{
  "norm_place": "pre",
  "positions": "learned",
  "weight_decay": 0.07,
  "warmup_steps": 369,
  "batch_tokens": [8192, 16384],
  "doc_mask": true,
  "dataset": "wikipedia_en"
}
MLP neurons of a small language model. Each row is named by its layer, matrix (up: input weights) and neuron, and shows model dimensions 0-159. Each number is 128 + 32 x the weight over its row's rms, rounded and kept within 0 to 255. Numbers have three digits each.
After each neuron's rows is what it responds to, as a language model described it from the Wikipedia text at the highest values.

L3.up559:114030119129121139159098197117164142123149123110115114120140119160102120125104122107171132178126135096144122146115158155049109135195146130141199117178151091140197172105136146113132132137159094151138083071114118132093155114148097145146106082138129131168152144145144143133189063129082130160090117100102095106129077126077130132115087179095175071143107142116086181184193120178118073114124127177044082098089112164184132085103181104088117140100114110128137166157082153130124122118089151
Responds to: Second word-piece of capitalized field or header words opening a line in infoboxes, tables and lists (T-eam, Or-der, Orig-inal, C-areer), plus line-initial "-" bullets and table separator rows.

L3.up223:128065130157103159172144178082140131142157079077092112087129183140173083180168119154144142128094153153135126155159135148044129068143133097157132150115122114193192150086094105127136140208147087107081131110143122202075131106172120146136128100141161114145130085144117153175172095126094095149074171114116123126165100104170060139179101112159100143135174092132102153156167125081043103116127176101135151184096117123159106167103150104123084159111132113122100166100131160116155114094086136
Responds to: Separators in infobox-style key–value lines: the colon after a field label (Genus:, Place of birth:, ISBN:) and the slash between DMS and decimal coordinates.

L9.up262:157155151132103113076168157184132136125085141116108122145108153105109081047154121109082137113186101157135154131169096049165136155129175098135178130119157107116073122164068078171104122137147150165074113086121153206131154170109177063127140090190156142123113158107168141152127079168149096102118115120127137167134175116185147111053171104170143114113110148091051106086138122121138184111157163168170096140135092119111132102127118194113119177115114101148120115095131092086165147174126122
Responds to: Word-initial fragments such as per, p, pro, h that begin a noun split into pieces, after a possessive, article or adjective: per(iod), p(opulation), pro(duction).

L2.up115:151134126124100082123122132150129132137187116117144134168134144127154218176078121098159113123115121114152119139151167152105148118158194121189152114176160119125188135097119179112107099110095074181132126079081029081156144113198123132134083146091113178128141113163119174141179087088108105098137123094129122103150118166133154122104125148115156120124071152117119147060127163146097089124127175137100119104089161125153104079133242118121147104088120199111153187102138168165153175153133099
Responds to: Middle word-piece tokens inside words split into several pieces, across all kinds of text, such as ord in Order/Jordan/accordion, ap in Japanese/kidnapping, st in substitute/angst.

L9.up453:144098093093115158128147105080114138088128124071137166104137121105076156121092129138143090124100174147082129057129134144081156119138134124183163155119128148185104133090153127191156187149139101151153104126158150176109077143089063034101134121184134157170092097112091155161133070166154170108135095136092133130100116101126087152115119160190142088167128139125099184130147136117212189091140123129089158142103104141094157167120073095137138192153085095096119099110150160092099121173142190
Responds to: Short opening fragments of words broken into unusual pieces, especially unit abbreviations after numbers and know/known, e.g. kn(ots), l(b), kn(own), f(t).

L3.up306:126085101132122161113125197099132094094122150093105142126064188109146098097151145189141102153132163162151077105165143127190046175119062134179187141109081146165147130075105162174128204111105124139135124185099113167172179118114087063112155073171178133133116107166088100100141150140160104128151130118138157112155165077190154108163142103139141105128064172137070106122128151127119114110167154148124113103088130111136124114131169127138167172151063138194105139068147121127150123129138106
Responds to: Lone lowercase first-letter pieces beginning a broken-up word, mostly p, c, h (p.m., published, candidate, history); also colons and pipes in career lists and tables.

L9.up594:119090120091033144164077064035143093180136174106101101122107130119167128137119158133098128174132149135142097117129167189154136194154101142151173120184143073147123184129087090162101108142051086160141142135142128124106089094139154146124161101086109105150097146177129167115103072127109171142095097127115102114146075135068112112125118097131117131190117119113092169146128088129122174112173112165163152071049158139169161148090168155132149121144148124121123187144138104159159118078120080
Responds to: Commas, "and" and dashes right after a finished noun phrase such as a name, place or year, plus inner word pieces (Scot-t-ish, c-ast, p-ion-eering).

L2.up430:145109142157154112151127160163171113131189101063129134143046103160117112156185097182152147135081126138165070138177132128064129119104146127168172156112128170146244086107162098129145131162132125139119152076128037119060130130150135126105109189143148114150133143133112123206163125083129109128130171150094139103152124118091137179128115159077079174113148160115127167138137173169099099117104112076115083148114116128126085110133081124162065139086163112154149084117094124063122136158116097
Responds to: Completion pieces at the end of split words, mainly -al (Tribal, festival, principal) and -ong/-ive, plus hemisphere letters and digits ending coordinates like 116.38°E, and non-Latin script fragments.

L9.up450:107147197105080127111163096093075123105139155135053068123141132104178176203158108112126144148117146138148102100063118106182097134152163189140101075124140078171146127199146146158065061129142149125110148166147203063119090151072129147143151108102122118151135113133135075126150138168119135083156102133142122147064128116142131070119093144175126123115149104135136205162108123147122142133120055138095129141098080125113143198131101141138100132222127132160136127125107184103113116125120161
Responds to: First token of a new sentence or clause, often a split word start like Al(so), Al(though), H(e), or In, He, I.

L9.up196:133112128093181108194121168128160094126092112099155177132082124156068105131151161136122132109209094137091150153097143154102124101169136105118157213149133120198180085065133137127133113120106150135149131154135111135063162206116068100106133132083163174177156082115136119126100138098147141114123142138116141133114085115203083153153147119167108139108157104088167146145152176096064082127082113146170043172124119149147096138144143155078133110124127147131076117066145087130139139104183076
Responds to: Word-piece fragments inside a multi-token word, mostly "gr" and "al", as in Back-gr-ound, Gr-oup, Tot-al and Post-al, often in headings or infobox lines.

L2.up17:072121187112099128133117122119146139126157112139114081154130137203192120122092140135142104151163173133125140091168118090171106105146075111104122100153105105117096162232163170113042148157183103118087131147126191092108041121151153122135123099119138128139134112086122124102153190187089124099118151172146125105064126091065107103131134087118201103117132130153121187075168112157119136086118090119139121091141131108147101178135087127108093192078113147083136154140115157143081123109084172
Responds to: Accented vowels inside foreign proper names (Vel-á-zquez, G-á-zszer, Andr-é), plus she/he as clause subjects and capital letters inside acronyms (AUS, HUVEC).

L2.up224:126120162130056198136128163169150135138135139120082079162160156104141113089149136119141129162166108156128108139096125099143042154162103126165131115128074147172128129081156197166133138104158121154098065168140127210123151102133130085122180081135143116100156147106121135072177097075162164116087085149089094071179165108168170126127143053093175141072160150126111123144143079139070131126107096141171163086101142074126122142095158115097131135156129145123140121090191140156090145083064125
Responds to: Word-initial fragments, mainly a lone p (promoted, polls, p.m.), the pp of Apps in football infoboxes, table cells, and === headings.